config.toml
n_layer = 9
d_model = 512
head_dim = 128
activation = "geglu"
norm_place = "peri"
norm_eps = 1e-05
attn_scale = 0.0884
tie_embeddings = true
lr = 0.00107
weight_decay = 0.11
schedule = "cos"
doc_mask = true
MLP neurons of a small language model. Each row is named by its layer, matrix (gate and up: input weights; down: output weights) and neuron, and shows model dimensions 170-297. Each number is 200 + 30 x the weight over its row's rms, rounded and kept within 0 to 999. A neuron's up and down rows have the sign that makes its largest values positive.
A block is one neuron, or neurons of one layer that tend to fire together. After each block is what it responds to, as a language model described it from the Wikipedia text at the highest values.

L4.gate358,244,199,176,214,152,206,190,214,193,166,191,202,170,175,199,269,216,220,230,184,160,171,238,200,242,173,230,135,245,222,185,220,199,184,216,236,198,195,175,185,214,142,223,222,184,190,219,168,209,226,177,164,185,171,163,180,220,199,208,160,224,143,164,210,245,213,198,210,192,166,234,181,153,150,176,192,165,255,206,177,212,206,188,262,242,252,182,225,202,207,211,266,208,197,210,197,219,191,208,177,179,246,185,175,184,213,210,190,199,145,180,208,171,224,145,211,211,227,227,239,226,188,215,199,151,208,232,243
L4.up358,221,163,148,218,232,227,207,199,200,194,255,177,218,178,188,174,232,189,196,198,197,167,197,234,254,234,222,186,233,190,237,230,223,159,220,177,233,162,207,205,172,219,210,199,236,173,192,178,210,134,218,195,197,212,201,225,221,208,161,180,221,221,164,207,130,208,215,193,162,224,195,171,141,264,175,240,189,145,206,169,214,191,230,198,202,189,160,199,238,205,162,232,201,179,120,208,175,227,200,201,147,198,207,173,255,186,168,223,228,191,191,196,210,195,194,172,195,210,212,199,222,223,191,168,216,93,181,182
L4.down358,167,226,267,242,183,198,161,181,219,217,186,197,218,234,202,224,165,177,198,175,206,183,191,174,156,178,210,155,218,235,187,207,196,233,204,132,223,210,234,194,236,211,231,185,117,215,197,232,240,210,165,179,174,156,187,173,146,210,224,192,164,180,238,208,201,207,222,205,225,203,242,157,224,227,185,162,243,173,228,190,120,195,209,171,238,142,218,173,217,212,170,175,248,206,234,178,166,153,183,163,266,218,192,175,191,183,210,177,186,216,207,212,202,230,249,236,184,243,220,161,155,208,252,204,210,232,212,215
L4.gate723,216,204,124,274,258,157,211,194,195,146,216,208,218,204,182,198,242,215,232,179,189,184,206,208,252,213,216,196,221,177,179,196,203,160,183,215,216,213,158,185,223,226,217,234,289,204,195,203,183,222,212,235,190,168,180,164,199,174,158,203,196,185,188,229,253,147,192,224,190,222,184,160,171,191,202,230,192,257,186,186,220,164,247,242,197,213,225,249,232,235,184,256,162,204,150,185,186,161,179,198,189,206,196,234,230,200,192,223,171,147,183,249,214,230,191,225,183,185,196,246,166,240,223,254,191,198,196,192
L4.up723,195,228,207,212,190,193,219,203,230,234,232,176,189,198,258,158,280,183,241,219,208,190,174,193,194,179,206,194,209,178,249,206,210,183,224,178,183,215,190,215,270,199,180,231,182,212,171,193,216,144,204,259,201,158,166,172,214,194,218,190,205,220,172,207,149,159,253,201,186,211,240,211,160,223,227,237,223,206,254,186,211,220,221,197,214,244,172,200,183,267,253,199,189,151,162,214,181,196,225,185,180,220,189,202,264,188,174,214,140,177,241,232,223,193,174,149,168,208,210,227,176,186,228,182,231,190,228,202
L4.down723,213,176,159,186,189,186,162,212,187,183,246,230,254,200,146,225,190,155,136,184,233,151,188,198,186,250,134,176,215,200,166,194,229,203,184,227,257,198,253,221,235,212,209,172,228,200,199,197,195,231,185,245,226,214,226,212,190,232,246,164,233,181,237,209,255,194,215,197,167,197,167,148,258,257,176,168,172,215,156,172,189,158,177,209,202,162,196,197,224,185,225,185,291,219,246,217,213,145,163,199,182,200,193,186,133,193,246,198,167,205,237,174,231,210,187,203,219,247,180,155,225,216,204,213,234,218,143,217
L4.gate972,221,214,116,202,214,198,208,171,206,201,204,183,181,184,224,204,217,175,234,155,243,166,229,204,158,246,182,214,229,203,223,193,215,188,213,219,181,241,223,162,248,223,200,250,247,170,200,180,227,211,187,167,210,158,227,184,188,187,193,173,235,219,140,185,203,203,184,150,171,210,218,237,199,153,179,208,206,215,203,170,276,177,196,163,176,148,216,235,229,215,201,178,198,223,204,189,173,202,214,201,218,252,195,202,294,202,168,209,208,189,199,259,304,265,197,198,225,186,190,218,252,210,161,154,180,203,230,226
L4.up972,201,262,181,229,230,222,137,183,196,106,199,199,180,187,161,181,215,220,231,173,190,215,169,151,224,199,199,164,174,255,179,202,151,176,246,210,251,204,211,182,183,252,199,221,180,153,177,171,233,180,156,237,188,231,232,221,199,198,182,190,177,194,122,149,202,245,186,171,175,201,157,234,176,204,194,239,198,244,214,195,234,194,219,206,209,171,200,204,200,190,160,230,222,191,208,231,139,227,243,239,206,191,187,211,175,201,197,219,222,213,142,200,180,213,201,206,163,191,214,214,240,269,221,237,151,217,190,181
L4.down972,182,190,211,183,195,208,193,245,167,229,186,206,212,187,185,180,223,185,211,204,191,161,195,200,148,177,249,238,203,119,201,179,218,243,174,179,140,194,193,159,237,188,184,223,193,236,217,210,164,187,202,226,246,195,153,175,211,206,184,195,212,265,205,234,183,172,214,161,238,174,216,228,231,257,190,197,222,168,186,200,178,232,204,225,200,227,232,165,169,148,240,183,190,153,159,212,254,176,198,237,190,197,165,187,225,181,236,204,211,178,180,210,156,151,217,212,192,227,154,189,162,138,148,215,253,179,257,179
L4.gate1115,234,207,179,174,180,129,184,208,215,218,223,189,217,244,220,208,227,187,204,200,268,189,219,197,236,148,188,185,180,156,215,227,192,145,221,180,192,190,192,197,221,200,215,203,233,223,243,206,236,188,208,220,216,236,111,203,175,192,167,201,213,195,166,183,193,138,168,173,181,206,166,205,201,204,145,169,224,190,219,171,238,202,200,175,244,191,207,226,180,195,238,209,216,184,237,210,188,178,221,199,216,183,150,237,178,193,180,179,214,183,215,208,224,223,147,191,202,209,155,233,204,166,234,150,225,159,164,164
L4.up1115,228,218,151,197,216,193,161,232,244,202,218,177,247,230,194,189,209,238,239,188,244,136,224,176,244,185,242,241,238,225,265,202,231,193,137,191,211,236,195,203,204,207,246,219,185,213,172,200,188,241,165,204,191,194,165,190,209,229,168,225,221,180,212,142,262,229,188,204,207,161,153,199,201,223,200,174,169,211,225,206,208,206,180,195,211,210,204,219,170,210,224,180,211,208,239,164,187,191,202,164,165,227,143,238,208,183,169,235,174,238,153,227,199,236,238,181,204,157,171,213,177,169,192,171,222,181,206,203
L4.down1115,234,190,245,202,246,181,200,176,204,200,207,164,180,186,248,222,171,200,234,169,223,168,231,263,217,201,195,156,229,129,198,123,195,172,225,162,215,182,170,221,196,220,137,246,185,258,190,248,198,205,165,176,215,214,216,273,183,165,169,231,199,270,207,218,214,188,188,222,236,183,167,137,218,234,186,229,194,211,269,199,185,193,178,223,179,167,267,175,171,196,194,231,177,154,177,251,172,231,144,207,165,191,201,227,174,221,179,221,165,274,165,220,267,162,178,201,206,217,169,261,211,176,211,162,203,220,238,180
Inside multi-part names. Hyphens and later words inside compound proper names and titles, e.g. Tennessee-Tombigbee, XEHHI-AM, the Institute of National Bioinformatics Institute, National Labor Rel(ations), African National Congress.

L4.gate168,231,189,248,153,201,184,232,190,191,194,213,203,162,145,152,233,176,188,205,263,231,201,195,194,129,239,269,234,170,169,225,193,174,177,176,157,240,193,171,192,152,236,229,174,185,199,238,204,176,182,166,209,170,175,248,180,207,205,235,251,119,171,174,149,144,191,257,236,214,177,195,174,211,191,191,176,159,245,202,205,180,161,183,191,187,155,153,160,231,216,169,206,185,181,208,180,197,235,187,228,169,164,189,149,225,156,174,134,231,214,211,205,234,214,201,200,193,209,221,159,173,163,207,184,185,215,199,196
L4.up168,257,217,210,189,205,244,204,225,164,224,208,169,162,199,189,237,140,196,223,200,187,250,195,194,222,181,231,224,190,200,156,212,246,211,169,191,190,173,222,221,186,216,225,235,198,173,224,206,211,222,210,151,200,243,159,170,168,192,238,211,239,221,182,209,239,184,194,188,193,218,188,182,194,226,245,174,192,187,211,231,193,148,201,206,185,166,185,190,203,178,175,184,255,192,170,193,229,215,206,203,234,144,144,212,173,240,171,244,186,176,171,166,163,218,204,151,217,223,181,258,185,172,164,202,192,207,162,186
L4.down168,203,215,156,243,211,190,182,168,260,207,249,240,201,226,207,174,216,191,206,201,196,251,250,187,196,212,208,222,166,208,239,148,201,217,185,193,222,217,166,170,194,208,224,197,158,187,223,204,220,146,249,190,208,251,238,204,213,209,163,177,203,187,219,185,160,190,193,235,199,171,223,252,198,236,181,210,209,216,156,162,189,169,205,162,198,208,187,165,184,183,172,184,237,137,176,139,218,182,204,235,246,194,207,241,185,166,224,219,209,206,183,197,174,161,153,185,167,195,179,198,236,164,196,157,172,187,185,189
L4.gate201,235,238,182,275,218,220,159,159,177,141,183,197,192,213,280,212,192,213,212,170,179,182,196,235,193,192,203,195,229,188,222,164,178,149,177,236,213,202,210,241,171,248,265,205,182,188,194,198,212,200,187,146,202,181,198,229,204,254,163,237,221,212,175,173,204,209,183,180,196,143,200,232,183,192,188,236,182,284,209,190,212,164,256,252,204,223,134,202,232,216,192,206,188,246,275,184,223,206,205,175,229,199,206,197,177,201,167,216,204,208,136,238,184,224,200,260,212,176,247,190,214,244,178,238,195,203,172,193
L4.up201,238,217,171,200,184,254,245,187,201,173,174,174,238,180,164,248,150,193,194,202,170,197,159,182,182,186,179,226,219,227,182,144,187,189,204,225,196,208,197,234,179,167,224,192,189,210,176,197,224,219,214,165,207,233,238,276,273,234,191,214,163,138,179,187,148,232,254,252,233,204,199,146,207,146,167,237,163,214,163,236,187,123,187,207,177,207,162,190,220,203,210,169,189,231,220,138,216,165,185,174,205,222,212,178,157,208,196,212,179,218,157,237,175,183,152,248,181,219,232,215,148,176,219,222,159,217,243,217
L4.down201,202,202,147,226,241,184,192,241,184,191,198,213,176,254,219,222,194,219,225,186,193,194,170,230,159,165,231,168,207,253,195,202,177,212,179,208,253,233,195,214,219,185,218,223,168,190,164,178,206,160,178,209,193,197,190,152,223,202,187,186,126,189,157,175,156,199,191,188,203,187,221,186,186,154,203,253,145,189,217,159,21,236,207,178,183,113,164,199,193,223,189,207,179,225,161,186,199,141,207,205,182,136,181,205,144,222,264,159,224,199,136,148,228,250,166,144,194,144,187,267,183,233,216,168,217,253,205,206
L4.gate931,228,195,210,193,182,167,207,219,202,204,218,234,188,189,178,212,211,167,140,166,201,242,218,231,207,193,237,206,182,242,230,188,213,204,172,171,219,205,207,208,263,224,216,224,215,199,166,213,223,203,186,199,192,166,165,167,175,217,190,178,199,210,217,242,243,202,229,181,202,184,174,180,172,169,193,198,144,212,248,186,234,241,205,162,199,172,239,253,161,253,160,198,152,195,169,130,261,253,200,194,205,190,160,128,181,226,215,185,255,178,197,269,186,238,200,172,201,153,173,227,193,202,186,167,203,245,181,189
L4.up931,241,152,220,146,192,210,188,158,240,251,178,169,177,216,240,180,228,229,234,250,186,191,179,194,188,170,185,192,171,179,271,173,196,248,183,246,223,219,175,212,197,222,264,208,235,170,125,247,256,216,160,149,149,191,206,213,236,208,209,185,287,214,222,187,178,232,213,207,242,184,267,197,208,236,228,212,244,192,202,210,206,192,205,150,208,204,221,184,123,195,203,194,189,197,225,239,244,241,167,215,211,221,152,232,229,202,197,215,250,221,172,191,226,239,191,153,161,187,201,210,195,178,173,224,229,212,195,222
L4.down931,185,203,233,243,196,176,138,195,191,255,184,110,205,234,217,247,235,169,201,176,183,160,238,171,195,203,194,247,217,206,224,186,165,155,217,177,163,228,213,229,179,201,161,201,122,162,230,221,272,179,199,175,193,179,205,206,222,167,242,218,240,203,213,202,201,251,202,206,184,188,200,205,194,190,209,162,235,212,165,188,173,126,182,206,211,185,149,176,245,142,172,186,222,171,226,158,188,155,249,240,228,139,211,209,176,126,162,240,173,216,216,182,225,171,188,237,226,228,159,230,199,179,173,238,187,257,208,273
L4.gate1096,217,229,231,241,159,225,181,226,212,203,219,167,197,169,181,229,152,159,193,199,157,193,226,224,168,162,224,217,194,206,172,183,233,155,178,237,164,226,177,232,207,287,147,234,219,195,193,239,197,178,202,211,208,256,215,164,212,187,218,191,206,180,164,192,226,212,233,200,200,164,219,172,219,217,186,171,207,195,230,183,222,210,160,185,188,203,188,250,244,234,218,234,204,193,244,133,214,202,202,158,207,204,181,233,183,209,180,176,209,217,258,208,220,220,206,188,188,148,270,163,181,187,196,221,198,229,224,164
L4.up1096,193,244,170,182,201,209,233,175,130,231,199,223,208,256,162,201,146,137,194,251,259,170,162,195,172,214,253,222,151,226,204,174,160,218,210,166,204,224,196,223,149,219,233,236,165,173,156,216,191,212,207,221,181,172,181,256,239,163,220,262,229,236,162,205,174,197,246,208,210,139,173,204,217,208,195,170,190,207,281,168,225,208,208,195,176,229,185,178,226,212,188,205,266,275,162,218,223,244,190,167,187,160,214,179,167,207,225,184,199,204,174,192,194,163,200,246,158,182,262,175,222,172,176,262,220,198,187,210
L4.down1096,244,210,197,252,197,195,181,233,240,180,172,179,226,180,227,153,224,234,233,171,165,220,235,239,195,188,159,174,247,208,209,213,158,195,168,223,199,189,138,206,197,283,164,203,240,186,169,198,182,155,175,156,158,231,265,150,190,183,165,158,201,167,177,153,257,232,170,199,199,245,282,161,161,249,172,219,207,202,162,267,207,213,174,188,188,209,156,185,218,230,207,177,142,150,229,192,227,257,232,196,233,196,206,186,213,181,193,183,253,159,271,195,201,184,217,172,186,148,203,254,176,252,165,159,122,211,185,154
Headings and number completions. Closing = of wiki section headings, digits mid-way through decimal coordinates or table cells, and unit words after numbers (long, tons, kHz, years).

L6.gate1046,220,168,176,211,150,183,210,178,133,171,213,220,223,193,214,209,156,237,212,162,169,191,199,187,174,176,229,199,194,211,252,209,167,171,160,185,193,248,165,204,241,155,213,192,214,221,225,171,236,194,161,222,188,155,152,197,220,232,164,180,179,164,201,198,177,241,182,233,185,187,170,183,169,174,144,192,198,208,162,169,224,202,180,150,147,165,234,213,180,214,196,153,229,209,231,259,182,155,150,188,228,139,183,149,192,228,157,201,188,180,189,218,244,177,215,156,240,204,201,199,203,189,249,180,183,214,192,171
L6.up1046,239,237,221,193,218,198,180,169,200,175,133,229,204,226,193,230,204,240,215,212,176,223,198,188,147,186,164,218,200,227,197,187,174,250,149,172,194,169,199,212,199,202,221,167,203,202,194,184,161,158,192,166,226,234,169,176,152,202,151,234,174,252,226,202,195,234,180,200,288,235,214,147,172,210,199,246,195,180,225,158,211,157,224,218,195,200,195,196,209,239,218,239,175,218,180,192,143,182,201,279,184,224,190,206,209,235,204,192,241,180,182,245,194,224,189,174,193,162,258,196,196,188,206,199,142,188,186,230
L6.down1046,201,222,193,211,184,168,253,277,172,221,184,234,247,173,189,223,194,244,167,172,187,251,150,231,177,223,236,182,251,186,190,206,183,224,189,204,192,280,188,220,171,253,218,234,190,215,206,225,161,190,176,253,178,256,177,196,213,174,217,190,245,231,164,194,198,249,251,186,159,184,194,171,200,155,170,212,240,156,207,206,95,162,172,201,163,218,218,223,199,200,192,157,168,230,235,239,204,170,213,191,255,113,161,210,234,222,191,179,153,183,193,251,207,230,238,220,210,189,185,232,241,201,243,185,211,197,223,154
Closing heading equals signs. The first = of the closing marker after a wiki-style section title, as in ===Solo===, == See also ==, = Off Season (2001 film) =; rarely "is" or an en dash.

L2.gate49,177,235,226,201,242,197,196,207,172,201,233,222,187,211,242,229,197,186,180,186,244,182,227,248,220,232,216,220,240,210,210,257,202,174,156,193,206,219,220,247,269,224,192,258,236,212,214,206,228,226,224,208,250,217,133,192,161,179,168,219,226,172,124,224,181,148,153,229,270,198,168,197,200,243,203,257,249,185,204,215,229,212,192,211,212,191,170,163,163,199,180,189,232,186,227,194,167,197,232,178,208,209,200,189,209,208,239,156,214,201,194,252,191,187,177,182,196,241,160,257,164,149,202,228,189,229,174,229
L2.up49,210,184,219,182,189,219,260,233,224,215,185,218,222,202,152,182,182,210,214,217,208,215,194,183,247,181,150,214,234,231,183,227,162,206,172,168,198,204,155,231,122,190,247,197,193,229,194,181,234,205,183,245,220,160,241,211,231,247,178,203,132,196,201,250,191,181,206,156,201,179,208,183,209,187,196,245,201,220,229,253,200,171,169,161,223,212,171,212,184,245,246,207,181,293,233,229,185,176,164,215,177,194,193,238,207,220,141,216,188,219,205,226,226,182,222,196,209,211,210,197,173,237,202,242,203,200,187,159
L2.down49,207,203,186,239,225,221,183,201,223,187,257,228,128,181,159,150,157,194,236,151,159,197,200,226,112,201,185,211,242,187,191,171,196,198,188,181,308,196,166,223,231,203,239,241,130,170,218,167,195,206,200,207,187,186,157,183,245,207,188,187,195,178,141,230,156,200,208,249,191,181,197,225,153,179,207,199,224,206,125,169,185,211,202,179,198,185,186,239,201,193,157,203,214,202,177,190,177,244,155,241,236,195,195,195,224,195,234,207,207,213,212,171,188,214,184,255,166,204,244,201,233,232,247,151,177,254,198,202
L2.gate393,139,205,183,222,239,177,192,190,217,189,254,224,210,214,183,203,187,187,236,185,204,202,189,193,175,211,173,160,212,230,190,158,143,180,146,137,215,220,237,231,236,201,200,221,211,241,216,145,186,201,198,234,232,224,160,211,185,187,233,213,162,169,179,174,204,226,219,215,172,158,186,165,207,194,216,227,149,189,177,187,223,160,170,184,245,189,196,251,145,159,193,162,170,217,195,169,188,223,213,213,228,151,161,216,198,203,201,221,215,215,181,254,227,148,197,188,226,173,190,206,185,227,187,184,175,167,168,244
L2.up393,194,123,192,227,230,206,195,204,170,153,206,116,209,202,223,233,172,239,211,172,204,190,206,164,197,139,135,163,231,269,209,179,192,178,163,240,174,232,159,186,180,206,196,159,197,248,285,173,199,198,136,164,146,150,211,195,189,247,150,211,132,216,174,185,166,246,204,212,198,189,205,175,185,256,156,197,236,199,156,218,201,208,158,252,193,233,164,222,192,214,238,228,219,199,270,198,198,190,209,178,188,205,179,191,174,225,215,141,206,204,173,188,219,195,160,248,160,196,200,209,187,194,268,173,211,184,149,215
L2.down393,179,209,187,193,175,237,195,181,215,221,207,264,172,228,178,204,148,214,187,183,150,201,156,230,165,189,175,183,223,234,256,209,182,179,162,153,296,186,173,159,194,200,218,187,215,186,184,174,153,220,199,211,249,211,155,191,199,185,225,175,150,193,206,195,151,227,212,204,160,191,184,189,206,150,187,181,123,214,162,185,138,166,175,195,196,211,203,163,191,170,216,200,253,184,202,200,223,169,204,184,202,177,185,222,186,182,235,181,223,251,207,165,231,188,180,201,172,176,231,177,261,233,207,159,167,243,218,199
L2.gate520,190,247,206,176,177,192,180,222,214,212,177,147,148,127,200,225,156,198,203,222,254,247,176,209,186,188,233,169,186,175,153,233,231,182,157,158,182,194,246,234,245,199,246,233,208,241,205,149,215,186,225,233,205,239,169,225,190,193,180,187,167,198,150,203,195,199,189,245,211,258,220,196,198,243,166,229,221,248,197,233,238,180,168,236,185,216,171,219,138,206,203,192,197,165,247,234,207,229,184,180,200,181,201,168,197,163,178,155,211,232,203,223,185,229,221,233,211,194,195,198,199,233,179,210,186,223,166,228
L2.up520,133,160,167,179,233,166,201,178,241,213,239,209,195,218,250,172,188,181,156,232,226,228,159,196,215,164,256,227,260,206,264,168,226,252,184,211,211,212,202,239,211,219,196,169,221,198,185,192,224,255,166,275,201,165,221,259,189,215,177,243,188,193,203,189,178,240,160,247,187,134,187,193,184,203,198,197,219,259,210,209,200,184,240,238,142,208,177,169,216,220,149,205,182,253,179,217,165,219,219,174,179,210,189,144,168,175,202,256,200,211,160,194,222,150,194,174,199,157,176,188,230,226,181,161,173,193,173,224
L2.down520,132,170,220,198,293,229,148,199,220,207,210,189,223,174,181,199,158,169,263,205,194,198,215,228,195,186,196,205,203,194,154,164,203,197,186,176,245,193,184,191,231,185,211,252,227,154,158,165,153,217,182,171,94,170,202,188,226,224,207,180,179,185,144,242,189,207,194,237,225,250,136,166,241,189,226,140,182,198,99,212,198,192,221,204,170,241,201,244,175,208,211,179,197,159,228,213,155,189,233,190,187,253,210,222,190,153,206,136,212,228,229,143,223,228,190,245,197,125,213,170,175,232,226,200,221,209,230,231
L2.gate1077,105,189,231,204,261,179,158,172,186,190,192,195,242,159,161,195,219,168,206,208,202,165,188,225,279,121,222,199,244,180,178,182,223,207,166,193,201,171,212,189,169,156,203,189,175,240,207,158,232,179,201,187,216,263,228,251,186,225,186,185,198,192,200,198,206,216,141,194,192,208,224,154,127,190,187,226,189,223,136,173,208,221,193,141,226,269,178,175,213,201,205,212,275,188,192,175,132,172,209,139,264,171,192,202,176,188,194,175,203,215,231,194,164,173,227,246,146,216,214,192,247,245,232,174,220,225,185,189
L2.up1077,211,213,237,194,277,196,209,128,224,183,144,200,224,188,191,214,191,195,205,196,243,183,160,242,168,242,183,209,170,259,267,232,229,206,192,215,166,188,218,161,207,229,193,246,147,175,204,188,201,241,112,178,184,213,198,212,252,187,212,224,222,241,172,230,174,201,209,169,211,195,149,194,207,216,192,271,200,208,220,193,208,107,170,156,241,228,163,276,218,162,218,247,185,217,219,246,210,235,165,159,229,217,180,199,183,167,240,216,227,268,163,206,191,216,208,137,194,203,223,151,224,206,209,206,280,178,208,223
L2.down1077,176,234,232,158,224,164,123,179,147,195,211,230,211,217,223,160,230,216,198,181,179,191,172,207,210,140,167,176,221,202,180,137,213,161,186,180,259,205,235,187,223,129,238,220,187,178,224,192,218,186,176,161,261,207,158,205,155,232,213,174,240,207,206,222,172,262,148,198,234,217,158,142,161,154,236,200,230,207,190,228,194,232,235,224,191,223,207,164,183,166,206,149,263,173,177,163,191,208,237,219,182,230,226,211,202,194,213,172,213,173,243,204,242,177,194,216,158,221,165,230,157,174,240,209,193,270,203,196
Heading closing equals. The final = of a closing run of equals signs that ends a wiki section heading, such as ===World War I=== or ==History==.

L2.gate6,217,208,217,176,240,158,222,182,175,192,170,230,177,168,179,166,208,184,233,222,256,146,187,200,215,247,172,190,175,180,183,199,164,204,172,228,212,255,176,212,239,211,163,226,160,221,162,174,140,189,222,236,237,136,154,205,179,193,208,182,218,185,202,213,174,227,185,224,227,187,163,198,264,198,228,175,189,166,189,187,213,168,158,196,213,154,226,202,182,183,206,171,248,246,177,212,159,144,139,257,221,230,239,197,219,207,140,217,238,228,169,230,220,200,227,212,205,249,231,202,231,204,231,169,194,195,171,199
L2.up6,150,204,215,162,225,179,264,224,203,195,155,186,198,208,191,194,218,200,151,205,166,158,193,175,194,196,172,235,169,186,128,227,215,144,279,204,238,228,201,233,244,257,207,187,169,209,210,239,180,189,173,202,186,226,211,207,207,164,208,183,211,185,194,169,157,185,163,246,213,157,228,205,186,135,224,191,175,177,203,195,188,241,206,172,202,178,191,146,235,219,206,245,231,274,195,254,232,218,150,190,113,256,190,219,215,191,175,202,191,156,196,167,216,124,173,205,224,174,245,205,168,182,185,231,209,175,184,224
L2.down6,253,193,279,174,168,239,128,195,198,243,221,221,176,196,165,176,198,199,236,223,186,218,215,245,225,221,193,200,174,205,199,175,176,222,163,213,199,193,154,189,192,178,265,150,183,193,207,215,203,203,211,238,218,205,171,187,202,242,203,174,177,199,251,228,162,128,203,207,186,214,232,127,178,196,279,242,222,186,209,176,203,152,268,199,224,253,197,203,192,160,216,168,228,187,173,195,205,140,175,218,255,163,237,172,190,135,186,193,220,211,268,195,248,238,182,230,198,235,172,218,214,223,202,197,232,174,212,166
L2.gate373,157,177,224,173,176,143,204,169,187,223,204,250,235,205,232,188,203,158,117,245,189,203,182,121,220,208,165,108,212,175,248,213,236,202,102,231,235,260,204,209,207,171,155,204,195,245,263,176,207,189,129,213,201,224,255,178,171,195,232,148,234,183,195,170,176,225,213,169,197,241,183,204,172,243,217,177,158,267,207,202,220,175,235,157,242,216,261,241,208,203,232,178,191,211,223,212,192,197,218,219,212,212,184,217,266,146,184,223,247,187,199,247,180,213,160,144,186,162,223,229,166,171,232,217,234,153,245,198
L2.up373,199,185,211,196,201,211,189,197,178,215,166,207,181,203,226,249,257,242,159,149,225,213,207,227,200,205,159,165,224,182,218,207,171,238,189,205,194,187,210,137,223,221,187,152,194,123,203,180,263,162,138,203,277,260,204,233,197,146,246,217,206,233,163,254,148,181,210,156,211,202,164,233,233,187,159,181,232,196,211,254,203,177,192,203,224,159,189,198,229,172,223,175,234,224,207,202,225,195,154,195,208,201,207,166,235,234,200,206,214,226,229,153,226,267,206,193,216,190,169,175,201,221,145,168,256,164,230,192
L2.down373,185,154,178,208,177,207,228,206,173,192,197,229,290,221,250,189,152,142,166,212,143,187,260,166,232,184,219,174,141,165,214,178,203,196,188,213,227,223,210,229,218,164,244,226,173,214,195,200,179,168,203,157,153,167,165,172,185,241,226,209,142,180,187,131,224,215,178,209,198,186,221,181,202,158,226,214,197,203,211,174,193,192,170,200,257,256,164,266,204,181,181,228,168,160,210,214,234,205,228,220,188,194,216,244,209,191,203,196,197,200,181,189,242,149,190,209,192,208,215,238,185,188,241,190,155,265,221,157
L2.gate542,166,184,174,146,186,177,233,198,207,171,226,194,203,184,199,251,232,199,181,182,222,176,203,140,264,189,157,190,159,225,180,253,261,197,197,214,230,203,184,132,231,252,174,175,169,211,208,184,222,201,169,241,239,160,196,217,196,175,200,180,211,222,185,173,181,186,241,210,225,227,215,224,175,160,184,215,192,194,237,171,252,127,175,194,245,192,187,186,205,244,231,217,231,220,189,261,231,184,188,221,174,185,176,188,219,214,194,184,160,142,175,247,269,212,153,224,197,213,187,207,230,208,218,143,190,213,173,197
L2.up542,242,186,161,225,249,150,206,164,177,167,213,216,221,156,181,211,194,203,195,274,262,176,220,240,152,143,162,170,154,185,227,187,164,250,210,183,190,187,217,200,230,264,182,170,180,214,183,194,190,234,208,188,196,201,154,212,244,174,224,203,204,242,181,202,222,183,162,191,219,200,201,226,184,188,198,255,237,206,166,193,208,200,217,235,184,163,210,227,157,256,220,226,187,194,180,182,196,158,202,197,207,260,202,163,198,206,135,201,186,236,202,193,187,226,187,122,199,172,238,156,236,204,196,232,221,218,191,227
L2.down542,192,230,208,167,217,196,173,235,235,194,132,212,211,205,224,199,178,159,149,244,206,256,253,225,213,214,181,193,190,129,205,199,194,249,164,188,182,205,196,209,157,208,186,211,235,236,206,208,226,197,275,153,220,202,203,205,196,192,234,177,152,171,227,229,217,228,197,183,215,251,216,173,169,166,171,229,230,195,137,238,220,216,176,215,187,230,217,254,204,194,200,169,222,225,219,188,234,240,205,226,193,250,214,160,212,157,211,166,202,188,214,233,260,199,174,198,182,172,118,216,216,220,182,204,175,247,187,176
L2.gate716,177,214,235,216,207,213,208,188,182,152,216,183,205,228,210,215,261,179,159,200,182,197,156,229,225,193,205,238,215,209,155,206,219,189,161,163,196,262,253,239,265,216,194,207,150,222,227,190,168,219,204,144,245,197,208,197,219,164,301,177,145,175,198,215,202,189,218,193,239,210,147,202,173,192,221,180,201,103,189,226,198,168,174,116,222,225,236,205,182,142,244,184,223,217,184,200,193,231,245,208,182,163,208,245,157,228,210,184,159,185,225,184,212,233,248,167,241,178,205,205,223,170,205,246,236,179,149,188
L2.up716,203,181,214,235,168,164,251,217,239,181,159,217,251,184,228,208,269,222,171,226,224,151,181,170,174,222,247,193,203,174,190,200,179,239,183,183,180,172,207,156,215,200,205,190,167,107,205,198,136,223,169,240,224,243,184,221,226,216,208,240,188,195,210,173,177,168,201,181,186,201,164,157,214,202,166,192,191,208,244,163,203,152,115,179,177,225,192,168,156,227,223,217,216,233,227,180,190,140,187,134,261,187,209,220,176,247,203,190,170,239,211,234,229,186,218,206,227,253,224,176,212,168,183,208,241,186,227,243
L2.down716,181,230,245,184,218,196,107,217,167,198,203,184,214,219,192,179,241,193,224,193,196,256,200,219,180,167,190,228,213,224,176,215,170,167,188,276,198,274,210,189,227,177,175,195,181,203,181,175,188,192,227,174,231,141,186,194,186,208,203,200,228,207,200,216,215,179,163,159,221,207,209,193,230,157,216,201,240,182,212,211,257,186,237,219,186,251,173,188,180,155,214,211,195,209,220,214,185,171,206,211,126,235,264,220,146,169,135,246,167,161,185,251,244,211,203,186,186,217,209,218,139,195,235,191,213,175,179,159
Compound-word hyphens. Hyphens (occasionally en dashes or slashes) joining two parts of a compound word, such as high-ranking, safety-critical, ex-girlfriend; also number ranges and hyphenated names.

L6.gate1272,198,228,164,171,249,161,186,177,165,158,229,182,170,220,199,215,227,159,211,181,242,171,200,203,180,238,185,177,163,162,221,197,175,209,221,190,149,180,203,227,185,168,207,206,207,212,217,256,228,243,250,205,206,226,196,209,180,207,174,208,240,234,196,216,200,192,246,173,198,207,161,226,209,189,217,220,179,218,160,229,233,195,188,220,193,206,194,205,194,220,188,235,165,252,214,182,202,143,199,233,171,254,189,231,186,177,165,168,218,169,196,215,168,248,206,190,232,196,154,211,180,236,188,146,174,176,219,184
L6.up1272,181,154,210,135,251,200,160,211,229,172,152,210,174,209,260,201,237,166,201,252,248,196,171,170,156,216,181,204,190,119,207,214,216,190,180,215,208,205,178,249,213,228,160,219,187,245,169,195,227,222,244,172,208,219,182,203,217,193,266,183,233,185,256,182,220,241,142,160,179,197,195,219,215,176,193,217,142,191,197,234,204,217,198,201,176,226,234,216,204,240,200,180,179,216,218,162,230,237,165,281,205,215,225,247,211,183,184,184,218,193,242,136,213,183,150,232,223,176,184,199,211,183,171,195,234,221,176,169
L6.down1272,213,195,224,167,213,201,181,193,204,204,216,204,224,160,229,196,174,196,182,229,250,225,197,194,185,219,124,188,140,153,175,213,272,178,231,205,202,209,194,227,197,202,168,237,241,283,202,212,236,245,216,173,195,218,197,208,221,138,228,218,195,162,213,156,168,276,170,202,195,168,196,210,259,181,203,208,226,161,205,234,166,183,164,194,217,226,208,227,198,179,210,227,220,175,240,167,210,215,217,228,204,239,250,147,185,173,219,180,190,233,214,196,232,210,185,249,252,218,222,194,203,188,246,163,198,235,167,187
Hyphen after proper names. Hyphens and en dashes right after a place or person name, joining compounds like Gladstone–MacDonald, Tartu-Valga, Seattle-based; also mid-name pieces and "and" between names.